Part of a small language model's weights.
Size: width 256, 8 heads of 32, vocabulary 2048.
Architecture: LayerNorm before each block, biases, tied embeddings.
MLP neurons of a small language model. Each row is named by its layer, matrix (up: input weights) and neuron, and shows model dimensions 0-191. Each number is 500 + 25 x the weight over its row's rms, rounded and kept within 0 to 999. Numbers have three digits each.
After each neuron's rows, "fires on" lists the tokens most often at its 100 highest values on Wikipedia text that the model never trained on.

L5.up226:467519502506484507473481509452460548507501487504542488497540479547520445485475473486536473487521487528501522456521485534509531534475490506513496482486487493501508523487553535550514507499511461491478493513489503499477529478558497514485483478503521471534513499546511511503523497485508490489487503444483542482493531524514488493486476484518479521503497569482523481517509471502498528485456440506518480511479501491458492507459517505493533530499500492447507461491513505468503497554474454508487477479493524504497469496475505501510526489504549495497468510493541502514493530528503478473
fires on: "al", "ce", "ul", "ular", "le"

L5.up440:514513500439502480529516498492475463491508457527529561492549502486497537521517513504493499472472502519462541527492454497452486513486542510542516489447541500487501532494493482527502473558526534483510487470527505491475522483514443472497480518530509464506483480519492527517482502500524509453486514482524480485484519481489530490452491504474517498477492456553536564474482514493473473511471481525477493467487474490494482481506488496536518535507472493475498510503477505568504490452507479472532467513468498503494480508508514508506475526517463478499493508474530479518459482516469554528
fires on: " B", " b", "d"

L6.up134:501474495468557507490532485419504432495495505492515484519502471502509531500507504503479488466505475523570454455494533457508506478516482506481481474506498505446482547492510493555472491500518483490484472498467510497529481503480505461491469462485511457509463527466515499499505500472510509461474544491505475518507427468502478493490497515559524500466523499490491519480500500507518492468507507559547516507528507480482497521517511532468554470499507488517526474533522498526497503526460512505534451450508506468480515519494507491519475489573503517518487519518527499467483489553502513503
fires on: "u", "r", "ur", "ow", "ul"

L8.up61:508483504493536494521543490458515491508483522546474493507471528508492492538503509493475466483470497524550495508553502471499473496480496500530500513501498514532475455532565459495494530480497446482519499479505528473484476479505509475496528477528495485490458492588515495525477478486515492526477496550568478519467493507478478520504508513482538509490538457527462486514549502516461506497510527538476506455509496484472532480485450523486493522482528477508462475478511517533515486494492483515476531503507516463544493532484487471491537529496550531499513487467521524458469530519508497499
fires on: "b", "ho", " is", "t", "en", "di"

L5.up369:496497515499475478476514467491479523495452509522516545496502479480510453492496541479521472512481499522479499524504504492490500508454501491519502486475493503537509543509539514492478527574526542516481500473529504522457492441547565543514465489481558500484477513523462478482505458506509505479505519495474539486518525519478458457497490529484551508482489459475524474505500482512477451502470464514552534514490462443507513502506462491529500459511499470522502514489510487472500416525506460484476490555492493484536509521513501504494481525502517514443482532491522509551519515557522539493
fires on: "le", "ra", "b", " Ra", "vol", " Le"

L7.up141:495499478489491469505516481452480523517494490514490485491526514517497483506528483497544487518516510542498518505481514545520521487535500502481490501499551495502500513492498451508511502477500477505507490503489470472470507487540512522490513515506519485500519472481493502454543488467499477517536487475501499474496497492541463502528507520472509458506431521463486545504503500522562513506534517465484520500527490451512502521496500476511517493511510449494509474477502454480482457514507466497488485518518456525535493517491524485504534489486504511462448472502520511554501503517516469460
fires on: " fa", "per", "im", "ne", "ta"

L8.up41:482481474496504484549498488486467512498485509472455492523530520481478509470527494481528516509506524497496457449472534486507482558577488474453488525504524539496481526523494483561515514437531457486502463472516519489554467449475477508538518543493487503505554504460519479512532516482530468509502493502509435489517497489519468488485539481504492536483467507484484539534486483513513509514485526506507494473471483512512516481484465531521496500487591502507461503527549511492489497507508484503494479480489496537515507500520493489513530492503504487526500516474506495426476498522545524522
fires on: "il", "ter", "ce", "y", "ster", "and"

L7.up433:496456476527487476504491515523477479469500440481486493478521513527508503522481482511570488495483498526575474479478535500512518491507525493502485497476482575497493463518465467503504495491441483482489482540506510476499514517536497473508489539473489507451446521507482531482496500498501495495585481532474510496481495497562517490480455552490499513512515497509520538517443519503502504508495466495507509496497558499523529501434494506506494535522530461494503524490487513553489509498511462475477521467504442481463495500507533471502477508493495487507479498502486485465444480493513490467
fires on: "n", "er", "t", " following", "st"

L5.up122:482532526465508498510503484476493431489509483530507547491517491521511521508469508531497472500454448476472504519541496471535473482465488497545490522495483487510512472528499461520505523476446533494498472516552492508475499489520504524521528463504532527523498448520504463483516510473553494503483514508488513463537515477499526519469487484527535446505511504499494497501499514471511481480504503494483482452536498488502540538499516524458531527477483459512489512514491498542496480509487493524414505479505484498492474510503512482516503505523546576502491509508484473520521489508535511464
fires on: " po", "ol", "ri", " Po", "ru", "ub"

L7.up287:526469483503460485515478476460476475478510535541517514437472550555501495497506538514470514484498471492485519522520541467486511509504477478493537509468502480510491486534553494524493491537470552464447494478555481506483466464505479493469533509506553439471482541483500531511509507514479473481496500513477513501528513467493490531510468522454498537487559491491526509488480533503528505558513496482476518499517491516501485500518487491499480528520525529491479497509454526508505515500477498481494484427495515471499465511453504501530509490474520477483496508500446541513482457477501502425
fires on: " ", "th", ".", "-"

L6.up106:488487506491468458500457490503453495521477467506530500485518517530535539503517470493467518484489485552506493506531486460477508460489475459497470505501494498486507476484505448512517518479530517471469458475489504538475522512464476515506492491509510542522464492548461523504485549508512500509485477491469516563510527509502466492523471488473456485494507484552480548476504487554446449517503470484513512492507499477457496504528502506501486474512536535468512494516476528497509512530455540512463478466505518484485434524494493498514515496504538520496490511459486548492512512510526497522
fires on: " of", "ally", " later", " also", "en"

L8.up57:508454552507502507538545510496468464482502510506527510527470516500505520496473479536517514486513520492504475485435497504506485523493479506538502522495487490495492495521498491500469514466473527535496456458502482550489481498501504528528492474487494475480469552522450520487518507503493487510508505505496471481506517480526475470518462475567523485500474533522497481519516511497569533434529522494488458472473495503481544517525471476504509543495486468523471481521468494508479517526526496536486495490490490490524499494468538500507474523496530508465463528483510479450512537520521440500
fires on: "al", "li", " are", "s", "il", "ten"

L7.up472:486512490476507479494550493525438448499469546497466489502519542520497513487475473496509452498457501499514496454454508464541511506467495500479504551483569504484532478534525509490506499521521507505509496468476478496444462491506510514525470495476525522530493488554529480475512490501501524537530482523520475489535442493491504499508493519535476466478470504556430515496474484476507496502504487494510495497487462449468551521475530527496488533520478503476535505468490501517506484512513501532479498529542457519489517513540513473504509528480533485503470477512483499503494495478528500484
fires on: "o", "li", "ri", "ni", "ro", "ver"

L9.up246:491510489490497431504505484487495427511470486498465444514502477525462530499507490525498477507498523535520480449533528534508543459518523494532482517524503545511485535491536481488450507540475470484477440522496518491529456516513521536493483457488523496529509492497511509499500465482503545477483508457554527518489494495555460488485472487502508509489521519476533548502462530522484506462451499503492472491543490479479458521519492515496503498530482518460495493531490517520528484504478489459476485529505536478518506519466492480474532500507491503516495478486530492464455474525513475499
fires on: "or", "ur", "er", "r"

L3.up369:544467522503553468479475452515505525498473514510481500468487556484453490493553544509507530473498495473482534504430444518469512532491493506533484490531499535538532510504471514460501421474504485504506501506468493522490487523498486480550526508525489470497504492462544505493499469489503472513492492458529562477554513487508525469539475480440477487500526493510488463482438518513486535500487528534499536510452487488487484533505535496521507539517498521498517447517496460487500516515509488484496512467497488489494532493501516503549469462516480489504519501531485501506519462476490484484
fires on: "ment", " of", ",", "ball", "ology", "age"

L7.up88:518487490505499507457559509505510507496511485493462513490499524514496495503538532506498475523526496544464504469455526526506487511496473461515514484510480533548526480494515537488516479492518569466499510485460439489486532508521522461551502511515498522535445499543484528453523470535500497489508560505527477481496498487487517520510523490492533535456483463490467499443444463488449440485515479536506522470555537501511504513495491475500504511493507507485512494562494491490507504505505493494515488538495495464484501508487491502510471468520531510508477486524500516515482517470498529500
fires on: "s", ",", "e", "u", "n", "te"

L3.up304:468461509461481493508458522484493520484518549509516519514512507481482518463558539493514533506519479487502460483506526523487521505500501479505481516542510518542455510523456535535493508451536507516504500485519475496534431494520509531540521537521492521491484536461505536491493501511492496479497515505466535523487457487512489460544503505476480489501542459491519483547427450527504479537548490523496510514525452515533504481486528496501518510471564501491498506515552504480486490483502468505521519495444512539495487512522511477539496477524539513481507488478473472483509480510496476493
fires on: "1", "2", "9", "vision", "3", "7"

L9.up100:507496509497492477498502523492496531455516475503520556475510482458508525497511559491541497462493479468466509505473565484570485524501508501502465497516489520546560462493469473492547481525486514457468529495480535530528527518510451496520500490494486465485466517519502487481507505486496503458497495474496492515522499506513460475501481469511514529489491508535520508449483511521513463496492516506521502488510519520481516455530492498498479503515539484498456495482513478515512526448510474488489465428483520525493488508447489489506513519484552480517521473575489533463466491484514503500
fires on: " mo", "p", " ", "t", "end", "ub"

L8.up458:489507517504527504485523533485455513489496468492488507524461559518499488490498525455511493457452499502503506533479532532485487490464511510515509518495499522502522466523458527537545494509510500503500490471514518509533528468497508481521498481491491540546450486543475491481493495521488520506560487512492536505476498503477523427515512510480545502500483558475526524450464522538475503510471467498485540521512497537523501495492512507518479524526498483467497502529459472544486505511496463476507479497451523479554467509497497520510442496460538496454525488486484452486478489479453494459
fires on: "t", "s", "an", " |", "et", "st"

L6.up14:448489495497486472557513515451492504526498482526534526461501529483482510502489502491497468509479502480476514498549457481502502518487485496505512548494524503531536531492486508517504460528555509495496475494561531478471489465505501465533497455546514441528517474451478539528505456510515529466481537511521511495485522507495507484504448498481521540521493477514535545459472479540504479515474479531471519547546450468473503503518521470503515474519528476457473488526498500479511487520501525514507493542517541485521497507527525503479504482524512535449537448475484523527508504467466473488
fires on: "–", " P", " B", "–19", "/", " 2"

L5.up169:509432562492496472520516450442497538478418476511514527512476494500507483506516496512499521512472521541481524489478522459493490561502532456500488500463493488547521491531465518510502472509452525503542503482496491533497490447533526507534480552493498485477531517481463514480533482494515454485555512472506530484513517496497485493476496524497485488503524475542509497470487506500503499483490486494524549507518512506502527460463508487511511504473548516518524498494462516501498463524522475485501518469479474485510498493518499512497514544512532517504509490494538527520516497478518522517
fires on: "ra", "le", "On", " for", "ü", "st"

L9.up429:522489510471512459451510475461480490509527479497499514485530505464465491461531562467537509474488477481517520472538515480515491557474531457479514524506514530499530540507495480521560464536483519492468504464503483484511500495520512485515553496506490503512532535509487504476520496555486515491498466490464529496511494509510532472508524499507530477554485460510534466506497451513474504511431529510515484491496490524540518511463522504516480533509513493507488521541488527519489509497505494527455443520472494487490475495466517520514492531490482469491503481528515502529510490563526426517
fires on: "al", "00", "ed", " As", "ing", "ive"

L5.up388:551440545494491503486463481487506520435447524488472518490438558483484566465537494514531518443509525488503519491526518534509542454490489494516483468518494553516496521489477523519500477502495489488451468478491506473490461492507506509522502499538500510511516513454502544479507502476484483502487436491455523522492472485514445483507494519492478477471503525466505500498491534524486486497506482522547543491535499491520501504457551512546516508513514510514523495520498502524497507517506516486522517518511524513542516493479513513520497462484525466517522480534486445497501504482498501498
fires on: "ity", " of", "or", "ball", "ation", "st"

L9.up109:556477500502507514511486440509505523470461499480481535459468492483473521485503512475511503471508497468495530528499499452496470509510504506526458534524547551508518466504538499514481523484515550502482490515481439515511482492473506514547489525514495460496484510473519555500520499456528479488472521475505543478482473498486520491514463480490480560488529528517508521515499508565510526517475473492531500457512460533457535526504522524502492469513532474469495517557532527533513512549507485507507468498463522446542490468489539469506483507552513502486509515500493506539505476478512474474
fires on: " such", "|", " same", "act", " including", " or"

L6.up273:504412525499479492550525525490482512499503509477513527467455546524472481509514554511473504529495447485502513407491497501451523528466495495500502530507484507490518497502536481532489493509487519497495506483488512528513489501491499515497495485465530434495501530501523497508489473465541493485474491522473485496555524478468507491565496493538497459478553512487496467457500482513480504528498484477493521444502512489453530484498482542510496529516533536503499483534500540487513507488449454456484483448502529505475494511532533514494541476468520497486473491531463482475485519513523537507
fires on: "-", "===", " ", " U", " V", " Cor"

L8.up14:533515509477533507504471507459471452474537508469508498487524522486500531459535509515464448476508482498477504410479436499494501521527535493525474497463492469502503461467505499504495455524521472506475473534496534531520504534461512507514486501503575457504519534527475499516510495443501536484540460514494449486526506513477511418518525511522493514458481490524530486502469516511492486484458516487476504540486473496480534513458512540480476516462473462516525533504527521510482511496507513506476506515519531488487493508511523498524509468544502454499497502498515504499473507537511502465
fires on: "ro", "r", "s", "ter", " re", "ly"

L6.up229:486470526495510525497510520515493535470532479499494497503479486538522511476512489484538508501508538539531484430479515517527511534492491488454500494505500511524493499485506485452487492516526485485506480478489463508460519458559523503487459450502502484538450526534487492473540510516487443489496504499483502493476522511526502463477501508551536530439500489515505470468521500488437496533535527509528477430460453533481493484513462480516526525500538517488513483521487480457513477506482509535527484502455512478548467485493537480478513529509556531465520534514497507505521532508511518502
fires on: "z", " G", "e", "i", "s", " Y"

L9.up68:506444536467486485523543461535477519490465507505543495510476478526474495487483469505558459504470503543516454506515484498481513484467506485514528476483501479494488457495465467519506484518499493494508472485563503509439532489520534511510477514484517496519499496514501507537522495499530518467534476515483533491507462462553469480449502503537533493491508507505510498510477498489503497483497503499470492438505436525462472475519538524543473537486496471512518481498541494567505408502527508536479495424473477479491452526452500501522504515499491510489521524485513507507529535494487468492
fires on: "w", "in", "ra", "mm", "mi", "ph"

L5.up32:516495502484503483538509491469498494476517519475528550447499523452494488503527522501492469492499534491489502503466509492494449471492536479513505518522515505482490485497510497520508517489511545456493460489555484513508505454501438479546543458492544516489481498464504496495480533511506507493456501502493489520568531488473489479473498475497524509526541449510535522473488503527523470507539519489517522465505480499495504501518480490588482484475454490509459469484529504560499513514520499483505488491505523503509475495480501491489499538530539485508516513508480492510457465529492506486
fires on: "ent", "off", "d", "p", " Mo"

L3.up122:519460480507514496471507482446495498555523484534530501468497516538510510490491531500505444518494481523496490499494501471443536516514480493501493492490523549470507497556515476497509489508473446507491479514510497504508486455528517463503464487527484506515529512504497538513502489489496487463488455454541552523499484496498506498438485478511477488488453487464489534517551572490502515486457519524479482481493502501439528499508479503491535516498504452497486481501469471543492526547464473449487477485472485505509501498483521507546533505499506493508504489503502505486468479516478462494
fires on: "d", " of", " other", "n", " as"

L8.up383:510527513466514471516536502463464516488471498492513541462521467501499516480493530554478511513481479490505504479540479421521487495470513501486463491467474460506481487516520476505505492507501472517483494496498559518463459502494524518479536504499520470479510506522526478507517440515573480519489535482499534508517442480464513502492485510485539508520508507513501479508519481528477487480480536553484532514540448504461516475511501533534521517475512508512481502500484512519501485494477442501476493474497555502523497511489499485519487527543493498480503485500530512528494535507539500519
fires on: "b", "en", "p", "ub", "tro"

L8.up375:502485515511491495481464509497489517480526508497505538505531545463470507453533504481498532463487484505511465469493526457580505518517504489481456471517524518487478499529479505501480464473544477515474495498488478464551500491470513474484487501500541541549461480483511485473516526479530476460486493504515535519516480530533503465502506470506495507491472516557490459498501505516490533480471462520513545539482522492474490461471513550497467471474553490499499489490530537521496453498511511516472504469505510475536483520505511497489554516527541502509498507500453516458457524488528504506
fires on: "y", "ce", "ent", "t"

L8.up336:487502481503506477535475470508525510508504496526490510465497498518472515457509528503507458502479440535501478503470522519558482506509484546523512514469525490495488509481535531485489520421505523478471503463458465496515531437482529474521497512532524531516444502534521542506550502511530510486513463446536459472480475527532509517523525500480481509511529526515445476479504525505463455494492509480481525495488476515523536503504494509498483497505547503507524536486503501479487511504499446508514506503513488524520489505516503429495531494498517473508505502512496503503485540465513507519
fires on: "ce", "f", "ta", "vo", "bu"

L7.up220:514472461479499499535497530465526469499485517488502484544535520490468543535507443518510522438484441487545465531543506503477452490482491490483480537417518509476483485517496445489517503519497506487481509518543540440491468472532484513526512500477490471497506517479518520494469514481509539506487556503495467525469508505480507512465452521490501513467507496531514545533503493571527471510481512521509500497505502473483467520477481502485526492488551517500467459522491516506504513477465509504471491494445510478521532507481513504547470527484474500474473449509496534496502512519467472517
fires on: "at", ":", " album", "ha", "y"

L6.up306:542500474506515497490448481443528490492504535500508529435494520490512466479510541499447455494522507506471526434477479512490540531500489472519496479472512522507534474481523515510509496488521503511508479500541502534509521489488487490530544520473519456531483510506494532493531523475493491459475489519494524507500532481486462456474487504479485503482491495497547504497511536515489487495448521528501493530489509434462482531497478495531518549487467505453475532527519549532501508532490515475528492493528482496484490511459499503539467524526464495527520530507529509510477469535512475508
fires on: "ly", "er", "s", "us", "ner", "ally"

L6.up419:502493480526490503537509482481488467452525477543534459512493559459493527519473509475503518526509472491512523472511533498483485519533527471513486490535486518449534525523476503497491515483506530501442478508548478512460461451496508473476526457473504500485545527457548516520521514444472497521550547537458482488522507490529507534510466504531513513502493548522550520493496525491483511516515454499467506533525538526521491518552518508494488492508526488497453484513493539500499510530463545501483481473473514479509472518506505504479502495514480532485499445526471524487519500512448499476
fires on: " O", " T", " c", "O"

L6.up489:496463528507535489536485505443511499463514444532516503535484506490457479495473504505489500483498473487480522497478496511518504526467473492502486485515509480470511513530518473521499467524469484488482479550526501487534506463488517482490495506452511481482461516466455493445527511460491486495487493527505477492530530495482509480491514504528553481503498491485507486487495487496485483515522524521506605514533459464512558484528489505493512490479490442478501512498552493544509433501509468488457490518532499486489504512543510502526499502506496553497489481496523500471504488581507505481
fires on: " dis", "S", " Ra", "Re", "ra", "Personal"

L7.up286:512486530482528482486537473497479509511480512467469471509461532528475497509469499490553582480485495508518524531511501513544496482513523501489514524480513501497517482529484463547519486524461485513507489448505523500470513491491507490493537486468507495519502507553454550493514474474495514507539496447482493492510494521518481510545480506539454497501504529495519490502532487515489493482512467482503474516495516485466507486449533479545516537544495495460466511504494521538509478509495483540497445502500493498507486504440484501490517459512497483484466539496556501481469481538526463528
fires on: "al", "or", "il", "ed", ":"

L7.up336:515523495485495489492492444482505471463502481521517503490459515464515513465497498496545483448521498510487526482444527524519481501511467533479527517513461490474525507493471492503495506493509477504482476516497500468498495468513543489485462486448542462499524476517461526493517484469477494522503509491496520494536504531540460457494514463515498500528503531503485524491423491517470471482530503501501535495534513477507520512482479494494539466556538483457531474526517510522527508570480480546505513449497536501504482512537506498511468484483514508506443487554483453508501526520469524481
fires on: ":", "man", "ic", " American"

L7.up375:560510504498483484504542477483502502478486470483498546522534504488535527442500521512516524478478484495540516509519526459489485477510526498521504482506516514450516497531472492476490487520469494513496504473498496518509490489472507504494525508528465514520516517522502577475501462498477496558546474534495547495512520494532500478530486466550464504523501556524477484481469499506471511472474503537531509472490505500527528502442483497527519493501519458458493498485515520550497503473486456481470468461435478520518512510488514479534535472534514480473484503489508466506462495528504479534
fires on: "or", "al", " N", " U", "man", " For"

L5.up441:495507495490510495532547495503475497479448495491470508448532488520503485520515473496522519510499548543540519504472444490497548537468464471512525547492481493529545484498503473481512496528550508502484500484508511524485470517494529486509500522523486409551519505501439512481516471502554477511508486493493472511509487487509453447515481507501492497475451518519551507509480529476501486447452476527486549500527512465444480484476443507497519481525510507461471458512492503506488480466518464488537453516471529540518510514478500525473490477523485468498519479518466554501512495489517510491
fires on: "il", "per", "-", "i", "la", "gu"

L3.up298:522462527531521470480504510559517497487474559497464505523477500494488499451497512499509514443503486513486449486505461497512490543475470494459498474514505501503478501517483531483480459523475508510520489486537496499504478500482506527488538486471482504507511488543496472478519513469504488492549522544460495485511497464528482509515531522546554456524537535489474489508474485510513502490523481501459501498510479524505500527511502475524487475530472463504494503557509493460519453486514527499444510517451471475537533499486489490515505559502510521522524506510488449469495494479535468517
fires on: "ni", "che", "min", "j", "tri"

L7.up413:543462492485497461492527509505494509476479470479481479495500525493498542531525507510506538529516520513465498517500438543556517463458498468492487490463486466486529469451518460527524507468495517496444478473509503482512522522508532477523480505462526458547531540523499479499526491502522508502535512479495458522550495501481496466519476497472465483493508496497483510464508499503511535489507474519523510511550494465485498470504487499466495477511527505541515465476480504528509512510493471494478470477534500532493499510521525484516488494547472479503496440495487485478495480496538499499
fires on: "-", "er", "der", "rect", "al", "i"

L6.up248:461451538486535525516494483498516446492511490486504537461498505503459520500521483500485453490463512502534497528453485528524544500486500497490461478482520462483535482512507474468507459542501513492479502547536510515517465499465520502492529513533566493488514487516483472513512491475498514507486504506520475449486452567467513480484510501520454508498485492505517505513514506570488507503469524478496476497570502463505491522495514502495453511522480521512509538550551516532504471508502526481451539467493525532477497510501485478497523536532453480490527506467493502487468502510516479430
fires on: "'", "s", " re", "pen"

L6.up434:495500509506507458498499496509452426492510480477511519520470530496487491494492503519548523494492503560484498464531527501451544477472526450508493495471510510497510481515500462554481524512499471489519496508550505494473488476517500509522464481487520452511474487524501535518533502490521500493468500510526521522514510491499482502489430500531490504501506509445477585533542507490495509514502487505513505506528507490443499488475475528487485503524525494472476473488492494516503482497495565503478530515493521456496478516551521503513509456518480531512491520465512489497472505501518467516
fires on: "n", " later", " after", " place", " of", " was"

L8.up407:483494467489487474516480452487493498508520473574534492534514498501462486479491505469501481487551521505520502442452507474498529498509514526487500442522501481516512491491549496505515526515488512485501455534530503549503498414478511456505479470512507475500494505506458511491519415516494505503507541494553480515494501504519491469516489517531489559468499511485488489504507501487541521492498505532476492442486481500498519521503474503474499510496536513495490477523502547509503523571496494473515504508479512485529547497451532501528481494537486490496523472482467469455488502508533463493
fires on: "e", "o", "s", "ic", ",", "ac"

L5.up62:520447552480523520508529477515510470526497506507504516492474504545518518512495512504505461534437517503523455493533509494502504543457473529538518512482511495450460431498513490503479483532504542478468545502541462521504516478519492481538491524469522533485414506504478515519466466467521502495457500503533479481513470484525513502453504503493531579498508493503499526498487500504530494490474511495486503449498525472471519479504523498461471470496502526524495532518494498511495493479529502497479488473495514485507444495483525500548514549496531519484501502522492472497491474509491496479
fires on: "w", "cu", "ra", "ga", "now"

L6.up17:514493467497501498534524488510500486536518513454508489447455491538499442519511498506525488533477473546492509473504526480518473527510558515484508534486529532453550514497492504534484484513483491536511485462528470514480545508473490539501467489515507508467484521508479489465495489484469537510556451475534481521528494516499509501489498548547507541489499508539487500462505498516534482488483498481496503465500482449507519511514464520520461496520526477513480517493512509473496446504484482478467488519511483525503506492511487492466534568474490483492521503471504518477520482501486528496
fires on: "cc", " tr", " tri", "ver", "o", " do"

L8.up230:516534537508531487529505473551513480450490499535508499504443535488494490501541521505535481520464490482483498472487558524494491546507548458534467505467472474508540497472472510491496494509504552485509480535503484561512474472512487476520470472445512508518439479504446489548519510482495467494492510510460482465525516504496525473475528456572485511474501523495539507480530582516459443524529507529490528492501486483494536532470503505513474488483504500506432460503498536498473502499483513469524491503460515491511473509533501513484487499489489488502552459532498494525502531506478515515
fires on: " S", " T", "c", " c", " K", "t"

L7.up168:503488509489540474516505509504505502485491471489485564538472511517504491497504495507506553477449497500559496538501552490464481484507525492507497511478543504487471514576486452452496487515488502477498496498562495469537507503501529480546529474514500507508473473463484509469524534484529482499519569480507475460535492489532513495509496485472447484507513491518470540453475508540508509515545499456509482502542541487528496485505466502517538459495567504463471514510481505511483496471492496498501501458459508469485513499524485471504498497511499497494454506492477472476492484484482521500
fires on: " g", " bo", "y", "ha", "h", "la"

L6.up251:502480503514487492501520499475511499507496473543516496496487483485506483482489515520495488523529499506533506480523552470514554438488449475505475450539477478514496493520526436493514452529516503479494531491485486442477497507474498473519491475518495450470465508499487521480512481525488500475517525521548530484520504478550492522514480483474489533439540532514531530481498488506506496446503492536468467495499550500510475526507511500452473478514516480511521478499477488540490523508470548473520511507527533467497518514484521488534485483567493525487496494531467494474505479485536477499
fires on: "e", "o", "u", "n", "s", "re"

L8.up245:469492474481502449507521480432496452499513501490505519473517526534497541505457583491507470497492485492472482454532512426507495481514540520494450511516514509492477513522534498523501478485467506531513522529510495504539480481471495513478547509496493494493528500532521513517503465527508487500565488540555544498499468476506535535473501532490511494497513477482514498496505494500524497491476520514493497505506494455484499496498476556486515501475547499501484494516528532472509506535449476528464485507507481517521470509458510485522512529499556604510459493508454500470498520505514475518
fires on: "ub", "m", "o", " New", "h", "ol"

L5.up72:528486566497496494515504516521489517478476494512495456474506517489452527506526549487509470459499514498467484489451484504486523487497499514490485519465529472524498504469534501513506463529485503513488505529482516538498507461500495470454464533534486516503480533492523480507533489463512513434496469534517488497542484500487480491492474498526535495463494567492524444482508509504461470537487468567541489544515496489517498502507519515535568533485510514505474471509510483492496477549497469495475504511527501511503498500495543530503537448522486497529507476525523483491452530529522483513
fires on: " end", " continu", "ar", " Cor", "or"

L9.up225:525530465504459505500494503518532491476504494469527510444463508499504483487517452501575516495536516484521501497522522478491484453474481500492497544500524520459527475534528514490488464519494498507496500504518492498524467486498501514504467500467522508527502510506470549514527506502496542502517475518485503487487491497527514500501495548515523524499509547524484548531469492535495522448499475502530477478502463503530547525478498532550520472472519478489493483530466543535526525545485450469438485467497478473520519487486535473499461512527458470522505514512500518491485472470522543463
fires on: "o", " some", "ome", "se", " following"

L8.up248:497504487530490516572528513488477506517492529502485498496492509481497485484482472536500516492482500519504514468489486485510527517508519502450527509521501497506502510551546450506501484448459485513476488518495505521479500473507538537506466517504504489473465485522518493434548514479493496496481476509501512455551537493522476497477519490491506502492532523582479492523507465532436473519495464505482507478503465521492478542472487495452468503522531534445514476523476491480465485509476471482502512492491491461474494513485502495535520469500484508481471511477476491498448505513544537546
fires on: "ar", "er", "le", " ", " Li", "ri"

L6.up329:551506493523511526491543521465522544445534561520510524428475487489530539523474552484492505508461510503487504534500519471517499521487535469569505470496501501490481508541498522472517488516542510476508511522489492498544523465527489508491528508517555477510457486485544497514515521490507478477499499502524527488497500532478503520490495518530538532430463515515504485478476528520474485503516484522496514510474527490475531467492434529513507526532476453515481473510473541549513485468516461491522463481502515501512496513490477478490449501503518522526488479494518529498493522467467509503
fires on: "th", "n", "duc", " mo", "ver", "p"

L9.up447:514456536491503475480521487553477500552464516513495519507516555484478529482533535463501485518506473472437497494488476455551494482498513527472524509510530528516518518543521481501482481529500498500503535531493546509497508529518497523530498491504528508460485539518504537503497464477506516487490456530496513500519481498543532507490450484545487546490535527530495504531503472541481460535496473534539499486480490472484505518530518513490484491503560530523474514470487475502479470480517485459495486498524525486504468510498490485489515486525493489480481502480483469492456486492499510517
fires on: "er", "ar", "or", " Bar", " Cor", "ed"

L7.up186:472527492501524477466518457460489487519488485513491517525471558475491536504510515495559515419495495504515514441470531477516482518500517513471472523526503551504561478518513516524508524488485485463485479480496506490502525490481526474478533491483548483490452532517467504459498492514499503492511514480505537486535474446570498487553522488505490500486474487492507497515456524504479455515462493499495545472497485482494473512480514475488491493521605512454490466501496499533507521496466473529536455486475494488529474502498485493519468512471532478515513498500467487453522514489450508481
fires on: " and", " American", ",", "ic", "o", "lic"

L3.up134:523476520488510477505529509495548471511471525476533484502522519472504459491495565508508487499501490486502546504498494475509509509510507507477487516479557547508501482535479536525502458458523554498501463491450487483480498517478478480496511484502505509488481510544500504487502452486553489494508481477497515509507479556549514473531502497500547482461519500541477522467465529509505520479474511488454498494532505510525519502445472524501527518564536518532484487499487512507492497502481481488484464478536488503498521500491498487512475455561483475500479512518494477482492561521519546459
fires on: " all", " All", "ard", " as", " Christ", "ick"